{"num_hidden_layers": 21, "hidden_size": 192, "num_attention_heads": 6, "num_key_value_heads": 1, "head_dim": 32, "intermediate_size": 768, "vocab_size": 4096, "hidden_act": "silu", "norm": "rmsnorm", "norm_place": "pre", "norm_eps": 1e-05, "positions": "rope", "rope_theta": 10000.0, "rope_fraction": 1.0, "qk_norm": false, "attn_scale": 0.177, "bias": "none", "tie_word_embeddings": false, "parallel_block": false, "init": "normal", "init_std_qkv": 0.032, "init_std_o": 0.00494, "init_std_up": 0.032, "init_std_down": 0.00247, "optimizer": "muon_variant", "learning_rate": 0.013, "lr_mult_qkv": 0.4, "lr_mult_o": 1.5, "beta1": 0.9, "lr_head": 0.00479, "max_grad_norm": 1.0, "warmup_steps": 200, "schedule": "wsd", "decay_fraction": 0.772, "decay_shape": "sqrt", "final_lr_fraction": 0.1, "batch_tokens": 65536, "max_seq_len": 256, "doc_mask": true, "train_tokens": 434300000, "max_steps": 6627, "dataset": "wikipedia_en"}
MLP neurons of a small language model. Each row is named by its layer, matrix (down: output weights) and neuron, and shows model dimensions 0-191. Each number is 128 + 24 x the weight over its row's rms, rounded and kept within 0 to 255. Numbers have three digits each.
After each neuron's rows, "raises" lists the tokens whose logits its output raises most directly, leaving later layers aside.

L17.down314:127132119094103095117119123154125106130068132154140116138140133135101127169107105170108173161150125118161129162143084131132157147145131103089128118118143150158105156136087142139110111148135133106099182099135094105105125148100118114143094150144127131118121082130161137139130138149188143102134173106125098162127116124126093135131115126145153131175111195149122132116201120126141131125114122123130127122157178130123157124111126109163114194152092146138142139101098178115144172155128118107088105116117076107135130145136127160111131160109127131117177097141111093149097118110108156113
raises: " Parliament", " Succeeded", " constit", "ember", " election"

L12.down679:097108126132115078134103126142138128119098148135120118121128126107090117092122139100107104153128130133105156141112113110169117143107137115123146109105167153128134107170128089127098095127113178087154065121140146170153137086100122144145143095084145146121134142147163141100158139145102117130122118116123108095107110130130076142133124125169154119165108193114137135119110169131142067155156118133152133154097062144148128169088115169128111098131165123132117141088143150158108114138129141126151111094092121112115113133151112138090105128092112166122138102140125169143165139109121186104
raises: "ies.", "ies", "ies,", "s==", "ies:"

L13.down524:126136149119153133086142126163116138132114150141107111128109130133143149133165125137147154113146126105143089177115078123154113139170150094149123148140124088156162148137116123121116098094165117144152131145128142135109113136142161167111169133119132152112134107169088131098114125104129136154124135192148125159125123155140102140122108142133122123120137143158188119122110161138132107112179132119098109135102137174114094108172143181130131135122129166098149156114108139109146062125103137143119114122103146121115140090137160192131071104085107196146105165166137160139101132112103125157
raises: "ize", "ized", "iz", "ised", "ially"

L13.down468:127136123168135110091106155140111148133166145152100128112117108197167136116171137132108146110170090153145145110077113127138132149140119119174129115113090150143131122158129140134128114145143079129146129116124123155169139138108100098112119111144103114132174120132137145128096127124136120116106136129126126133138145143168118138142145126106082143127188160116171099122100162157127158166093141109129044106171127139085145131104068126168118140143131149150115122100090090156163093131091161133119173137105141137167138084142148112108131104130135179143109123099150121107145133119126157121
raises: "ation:", "ation.", "ations", "ation", "ation,"

L17.down312:113108169122147090086107099124143113186116133130192122152141105147171136121123066072173142130094135145159110132108110107153063112117118132172132112143106131102117124127148155126146158160117121150110132127130117121126121144102135107112140130101152150107137173138097102147151152157096126147128107123119091164132171137154120158135169098117120111109158110117104139128110158130171138153153144136109163096164089132132087144161163175135156143153107114155130141142150138160114125153153128133138106085112100111134116119093162117106087157107128130144100131148161149170166118118140146102
raises: "ies,", "ies.", "ies:", "ied", "ies"

L13.down70:136120109106165115130125141143100132119131180128103066137123140133110111109136142118117116098073131126099109126140105141114122116072138134107168089089160132088102153116116135134090086148144115142094127151141129161121106173109093137135114111111094121136121143120162117129106124127110160136137144153120141113102168167109081113157118119137112119138164100083162145131115125110172164157148179141109146115134135127142134109095136146111127085151124094099128099078165118147126113158124107060120188157112145079117097065127147128111109120128117110120106158136110143109124105155146151091
raises: "us:", "ox", "us,", "o", "id"

L7.down337:079133151156133079139124109133138118065141147096107154147099100145154088117108105136097123125136105144091151121137113137115152136176148184175117095140128092126196156150112125106136155173102139099146138121128088118095146140167095144138096127146118145081120120137116120115144146091080131116058117139083119157160138096169112153112169120108143102113113148123120133100158096108116128118139131149153128126114140122131111143121113098102151095135120147141120152128161133112151094117121127135146130102083132092121115168107121132112129140088103135138145109132143136104069115143163133082
raises: "th", "imate", "ies.", "erson", "ira"

L6.down57:123125122123144107110121104158130083125090165130141080104138130136095102142166102128095130108176127177138142113139153129113126182118120114100131141121134109092102094123143135156124123107136093121113130093128110100079108137120084115149120112138159135130113122132117172152128087117116128154107144126109151109113137151094163133119132087158126120113122179162094123086131128132099070128138174142116123116151115121133101111121100116128184104107096117121150131107168178098129105141146125137159132150082120162091161116100174164144142151081140159144130160146146074117112156172131128171
raises: " Succeeded", "istic", "istics", "ities", "imate"

L10.down223:140177087116139126105106156164109121081147137128138137133147123113123137098169174099128139118124083110128130122136161112118158145143138164110129156106115114132150116126147119131088108131096160172175088117132096107131135164130136142118150144185127130135124099103161133085110162105113116156089087117137158173156154101147107151168111103134115118128087113128126145122121147147119123159129097122089102118149096116140126130094120142118136129118133117132174158098138154120147182130184094138114066112161112193132118107142139123155157125103078112123181093112147140103135136131139158108
raises: "ory", "ories", "ion,", "ions", " m)"

L2.down614:128116179142119072105094131140122166167079104128161150140118139149176157152126132100118149143149085121114117083171159135150116171124079146107146160131087113160134142149125117130089134108135114147108147110131116107115125137155144116149106106125128119121142096128073139144104093083136135135116123117134130128144179147152121110133167125134100087141166141115122112108106109143127116147196090103112112109148100118131142080132133131130116135132125138136143108174110122146109151133146164166113119112143151144110118124195115136117105094107177134090145166101145105091138091101116185134
raises: "ation:", "ation", "lish", "ations", "ation."

L13.down182:120075158135121130136096093158166042149127167119167134111116112139111137085121146191153094080123130110133096152129142124140126123072117156133108121125140140130069114107115178144146131120137120111138118122187145140084118128146129101102124142150162111128145092102117154136106079122118143126138133184093140136131103120114136156133137135152119143145114138131068077096103131141106139125148125142138136111113133155137102092121148180120130132103128129111132163114176123109118102098099134126139136162139139152128128104148168118109098089157071119133098166108116133120129157101131139137
raises: "istic", "ist", "ism", "en", "istics"

L17.down240:127108101089155122158148185142139128163087101127111142081128146142098130088154137143146100118145115125125110130185124101149098130140124108173146100132065136137164108103118135148115119160128126127141139100138144139115128141148159148165083115056126131144095098153105135149158134114129103146098141125138114129117167120116145144085144110162080147117133121144100093150102115083140142145162137112156141147165116099093105127103170133113149159088136138113112125163133112090111137183147149146119128111107110157098126121175104113164154136125145112143093143132151143133159118151151069110
raises: "les", "led", "le", "ling", "lement"